MLP neurons of a small language model. Each row is named by its layer, matrix (down: output weights) and neuron, and shows model dimensions 0-159. Each number is 128 + 24 x the weight over its row's rms, rounded and kept within 0 to 255. Numbers have three digits each. A neuron's up and down rows have the sign that makes its largest values positive.
A block is one neuron, or neurons of one layer that tend to fire together. After each block is what it responds to, as a language model described it from the Wikipedia text at the highest values.

L3.down8:145165155141121104125146101128121119108143160182148133174135156107162145138119120111126114109127126118170135079163102125146126127114142142198139136155082098126148129175164131119173121134100138156114137138126092091112126126127116116117127101147143169165095124102128139128134147121086144108081120141151104094127165139144164123100113130150129068084125100106135140117121142142158136128090138128147176120127127124114136145094121144110094084146117113107162112155110106185185056112083134
L3.down162:105162133123094136148099104178126119093135107156108076120099112196128101105175103132111104148132157127158099151143138121144094116109157151111165111127134107115084172108134139114143149171153128138109188098096129126129117163114123100132119181164109106142137129127115149155145103097130130128076114183073110119155115126158142099130151123117094098127133118094104111095127109147146130121149140103101136090125129089139154137140129126130142136141115118162131078138099169136136128156121099
L3.down479:100134143143128120131124108108121125123160114128115109162147117113116104107181161104119111134130090174073111098113129097167134084136153126086114131081183112112181120161138147116133107118128124100087130110132141123153136096096165118106115123107118166156163136139121161134117136140163172145133142109097113149116115106102096174140152102136151212118098131155154109148142112137132116106092115129151135136157176124141132130129111125132158145107088154114146134096108086162130126161059157
L3.down570:130152099149160116100141101122096132130164115134140120143108112127145068153139167146120163122098142164146158123149108140123144153097119137146120165144186126143086081069132131115106095153126110101115185151145110113114137110119086146137092130149108121131139142111128112110140150143130129135158136151083140137091160106081132096113145147136133097112132139158120122120165124123116132138143129108097150152145160139113134152113121166149113110168111120092168136138121150142140132160121141
L3.down722:076123129123114103137141096148142142147075126097110127123113096162105154149077173146143126163143115144135151106128096145127142101122148148135116139124086109099099132146116114146089114121128104119169079122142105112117128160136138159151118106109158148129155167110120106123115117138116098147144122127138089158151114106083126127089120190151122142110100124133096126099166146085104167153129126136100138115120152108110153137107086084150133075122167068124098136114107122128124141099161188
L3.down868:126128125132132123097174121104112169083175090161120129142123094113119086116131116118116151112107120119141097120127120164120178143109107123173140147142134127162129108154185170095157126153134170138136141150161140124070160135105109107141152119145130119134152151087104101089121139136168163118148113157139123115093144101149165091152129162089141150147153116135146126137186091117147162135158105111110155169119154128139114125129144139133102116121114109129119144156115102131145103165070157
L3.down955:107100091108117136109144111119143164134157107140145153166112134126107102105102133192104093103163088114123138098114108152114108137134109146174150134146108093163121148129143098089129137154164111127116139141125132127097138190114125131114110152135124190161119131103126100120127119117125106147118124182061121099128099174129146120140125132119091142133105109110153131102107091128123154167107124170109093145154152137160078078130129162167101102124117124166157182144128142114141171167136150
L3.down1072:142112163117141110126105129129108140133124112112160109117138110076132147154090126139138138102113145115180125113119087145157106106115181111124076157127107154149144112128097162090101140153123123156114172138137141123128162141129156141165113117090168112123139101136139082122114065128141083153099131079116148149107156160150110110139107161139138120124146124142116209109123128111129114099151143120074119130168135114146099110148105185138142159098099142146169149115106127117165100114124122
Description: Temporal prepositions, mainly "since"

L2.down76:103158117118132122131101129111135118119139124107135077120117120101072133136139110086091111108153142109097125129144153134154169139132142130169157167154098164127139117118120121118121173153129127121109104110117164102153128178121117139114124151142146123155147164130163137104127128121128115135113079129162130121145147095140168184113120149099110139119161070133120123153152153158131125088139067095139157131151099119112083080091112120126148155139069119121159124103138103145148142135103122
L2.down431:143127090109133109103089128135089130107076139167159123162100116105107173106141108133140183144140112115150113147109171168075116145113154140097140121147103136155089115135117125122121113104094115153142170149107143107099131128138120097115144173124113110085135119098080129140112109129120146130164166080130117127108131163139130126119153156117164178124088099095099087137157126151165141134119123150145105086142108082125113144145158127151110140139146156097108139114104134096121116136086126
L2.down531:170115117155093139099137123155114114144126141130133105088122148107190122148153122129094077133200133109124103164133087151134104144129109124152153094107097102084102099115169139157170144100132133108119146086106097149179139111117086109128166132143136165141110125124129115114127119111131107140146082139143148119083163131130122166123099155152140159128116170166066189128152126151111082111138114134164112106146104127151125149119164134129143131091109090135130108167109130078120149102100093
L2.down540:117134091112136144140124138178143140147067123089145173135099101127116153170119068103105137100146134134123139123119089117088108115130109101123135114124155123106122102142114134130120140135122127099095102149145088124130157065133166145149108123173109148146066136144139115141110161131067134109151108160154174144123114148109151085110171153150138101136131152120111160087136136141120134123116158106125090101182128195146117154120123121126104143132116103072059101096098151115132128128097140
L2.down611:129111095146152066105145144090122166137121153106125120141099142158132104136151170148131132139117092169132153153135118172148111133149069115134124063133112131120087136144099131149121147129109115162142138107106137096159151163110138086148153153123161094105134117138111144139116129114154125064114128134095107075133123104070128154149122102158176090131103162137151146121129124150116136119136128151119059095133122148125137137153139096133088138141161133131152121092112101071135122160101118
L2.down766:110120156187127117104114143097105144094093131120172157088152120139061113103106119116109114165081118078089112111103117128085096091159094139104119126150116109099131152094095130117152132092086138121173131105187119113098114094154075122114137115129145130154175124141176141113117129138118137164037118169160131107128119119131125137151170088148142120131159110153152151131142096072152125113126112150148130127153101135147105129136143191113137119111115135118098119112138160173143161124116117
L2.down899:140129150176098157092140144129155146092097093112144112132136128141075149104121139151148111149130142118133143119109110139144135120123121132115153150082127129107138145124139090127091153118140131102108167105099138097123160155093108111130114128125144163135102153146113148117098162117116124124149124135096062085128138083118127125204116136177064139136095120147162085124120151136129145104112104127133120122144159115152104106139137121114147115125159133098142127099110135070112146129080126
L2.down1159:134115122149110121134121112124112126125111073154157166089142141162133148145110142109134179109134133111162109136117091167107138160147101141137134129130096123131108118138112130111138127123123141124108098136128082128074143142148145118170131142110153092122105128123140115101112129109150100120101130121113147106093141157113134145173117168142142166139115122153167140111128133159127126092097084113111079073104126105116120151162150151100094140111133159113155149097132164140108140116124103
Description: Took in phrasal verbs

L4.down800:157145129130131115115131114176169123102143167142131133132128117124117139117096167134166108133120175151155088114150170138111116090131102119167096177146145149096120141166134150154106097168120100137115171116139163113137102120122119077133110108122125102112152141103086115163113132132154149101145104135098126116139130149096106161110147075122133096127142135142127084107135121141122146092118114122117139149123176141153156102117148101143152119092141135146109111096126091126164112082143086
Description: Mid-word fragments and "had"

L4.down28:146084105110140122122163102117134129133145115154122099112146100147126139108138121127149102134144128121122149133182133164150121169120105123124132100126149082111124087138130144163109105110118103157154130113133126138144111113129120123102077119098120145131157112152085119170070105142174112124117133089137155140143114136092146089153098120137086150125115116144138138100139149126079109141166107120140122165124151167127155194126192081115122101154152106153135095127109124161113140172110143
Description: Temporal sequencing words

L3.down91:130161136149142117170155136147110140146171109125150111157098113138108162130138107110143148126094144142090159177127096139131160144102119141069163086127142158121144148129139089114162119139127128150108126118095137117119137113173091123157151149189107118160130138156140127116148128164125100135131126106079109094163168158108207116154112118118142137128154171199119127091136095109129165157141146168094126108125144115112108105139171142106103154141110145117118153092099140165170112140135143
L3.down134:118175118173108111121107093165129107123159118103140118149126110153138130141154116140117146151151097145115102129130143132153166122083152157119108091152113160140111125157133093132138118131146112081144173166121109096110114103131097156138106146164078155082097085112165104135108113104155109145151159131120130139085150131127140125089144172119095100133117163143108124130157127119151094097130116163107110146126136138169089126128094144133111107126149147176129117148128118179142115119153115
L3.down424:133129149120081162120079075074109110136120102182157137151126087126151091118109133114105131163162142091122106104133126111074121164137110170140124127168140108120123105141125128108154110153099123096116091142115145101128128146129064107137140119107109121110126133122149136113134094125157114145166149123121114109129153179122094128131157152130102118141153104157139126111110128117131145137138134134123120134109126126152114117149115142130118130161145091122117113074106145138126156087103111
L3.down864:099158135082121147152136089090091119138115125125091118133146108127113075134126148127112105093145111104134159106109110120129133124127149127122107136128085109132134097134084153149159119100106128112151165130154117127106108146168122186106074117109117139118118119113125167151153159135111130118070104102127132154149152122123134148107085123142158132166184134161117149063102100139137130093141153106124128133115142132139121137119114111145127115120130158138133125137127132117136082114114100
L3.down978:119163200174145109134104104149098122113116129144106153155116110151129149113136189138126115132119131087123143137104120116131070113132071120109127128114165111150096122117095107145162103139141117131123129140079116121115057155151154126120123152155148162112107165181164109089174112147120160086071157114150119123119115111121159114111151126116131167154155096140125100098134106156151165131094164108153121105107133126133150157127158101103138132111111143129132080146151171141079126100126143
L3.down1112:136146117113097112145098110122092084132115089132139089102141109078147123123135145162132094170143122165155119115123141100173098153131111127124114119142137093138119111051108107145155097119129123052143161132117105111134138110162108138163128161105185103093116156105165157120114153091153123100133102127134101104108146110093156122129127123142094141123089144150098108147157111159118149135132090096128149117114140138154109133145132126037128138130136119103086134134171112195123141125100143
L3.down1153:107149153101153175113131144119147062144106110095147147122082127145144136142113118114099111120125124119155187096144154130110150157092149138117126104112143153117121101146145117084102104131098139105143123107082156140113153105143123112135152135167145072131089169119074105111141150147146153109117138141105103150136122133115131109162105123148133093158109123114137178105149073139124124115114129123127139113128100108131096169079116175127101111142118111113127088095123090091161136123123109
L3.down1269:157130124105185136152143168162143146149172127140113139093113112113136132151136117110120140093089149110099172159148099172099103092107159095170116156153100101124105135108152123086135147142123161086119120129114176125095146100099147135130114168141118165118120149117136122116154141173138106106108085108112114132144150141089116127145121110155120142102125120101100130102154089134133104094120111080128177106133142120117072140115130128096120133173122091135111119120127111163135107139075119
Description: Transitive verbs before objects

L2.down257:172133117144108155187149144140133141119113170133081109132143125143152146168115110143127141148149125105099119129129111195106144075131154142129166120155104091122096141113127114151171125098163120122124143104186134100094115136127134109113142106152112150119137112116118121147149132129160157113123121123083158121117133101141116141106150109171142142142096117109132141146106111117097153109082093159121107152154162135123128148103112164142112147174095111172126130150141153140104086117103161
L2.down259:128196129110143141105151158149118153118148107146138153118208136119150107141132147097136119085146095145159143129172090140122100160101141117125154129177131124133155144132135172141140060155116156105115118118101130083096134142111109141128132116114132091164157129092146132100147140152185093157121115126122125099119124108155151108112102108096119105118099077113120107116162101114127132133097118141116144157119135170122101126145114091133113172120103126153147112117113151128113067111120133
L2.down275:117143138128144123127166137150110143126135123139170152103115132089129123121128126111162131113106106160143107109157137155093101126131119136099171081168170124146126129164158124127129153097159163131130129130131148156113110121143150125147158155124148118149135119161137182092138152135100150146183124150153115104127142108125167130138104189128119122119171137142107172125132063114084148124139099134101142141137139199176092121089117127137133115166100126165126126136114144119152088094143126
L2.down325:117152155159123088123130110125094143147098145130145086149158142112122116184138129122200113117148065121118117139129130140144152119115136146139137148105129174119125118116138139120167121104124138125096127093112152148109135128103093159143135105178137128086134152100167121084118101118131159146133105122124154077126119151120178138142120101141089107157144143114115149091147139132129134140131135154110142174131184107136112138155090094134138132141129158133127125052131173136122102141127162
L2.down479:111138157097118088145114137110166146163132128156132087102127114132118115093129127100135113156085088118120117111130159129120114151128117117111067132104104107156166118140126130121094157111147139171143101125079129117149125147139094139136140100166113125122096138129182153069176207115125087118134126084101144128113158107137147093125099117120074161124181162145119174133139123115126120126125105178120103124137118116145093155151113124108119122164088159114116124140143150134120132122144139
L2.down1017:149103129126101119126139141106160160118206130123160117127102130090109130145134122142138111146164110101113148166186067135134130144087132122129104135153125163168137144101128146129143157137160106125137141137116105074123128166141111129113119125101105115108113095097113135156094149129119118099153104180142190151105129082092172114162105128131134127136141135128103151133147118102136129074135107155101152116109115165121122184113111135118173114142115115117127095132124169091129141129097097
L2.down1154:148109092120137150103153084104121146141157132126142140124119171085128100169146140115133088106132163160099142149139124147111116155190141123143094145141142113116147095124134087128113139148158146072143128163104106116129106119159087139123157091117126174133159085118148146092160142088093126130122122091146100108135094143126137173159099138106128143135141183118156161113110135125112126111128131123134122167136097112106180140131133137115096179117113125143115100149149166176126140115150116
L2.down1213:092116140136129125115105144103116110116118133157109159113164091146133157144125155133092110161126121143122137111126151082121130110136116109114114101149111139105084135110122123130099131199105108096100131092116143106099142123101138103119132168145129123113147105126097080147163127129106139143126121166126132114069114200092128174131117115120151077115110111171096143145107172131124155173159158134148105146111132153158142114134156125116139144104129148123178117135156146157140098102116133
Description: Temporal sequence conjunctions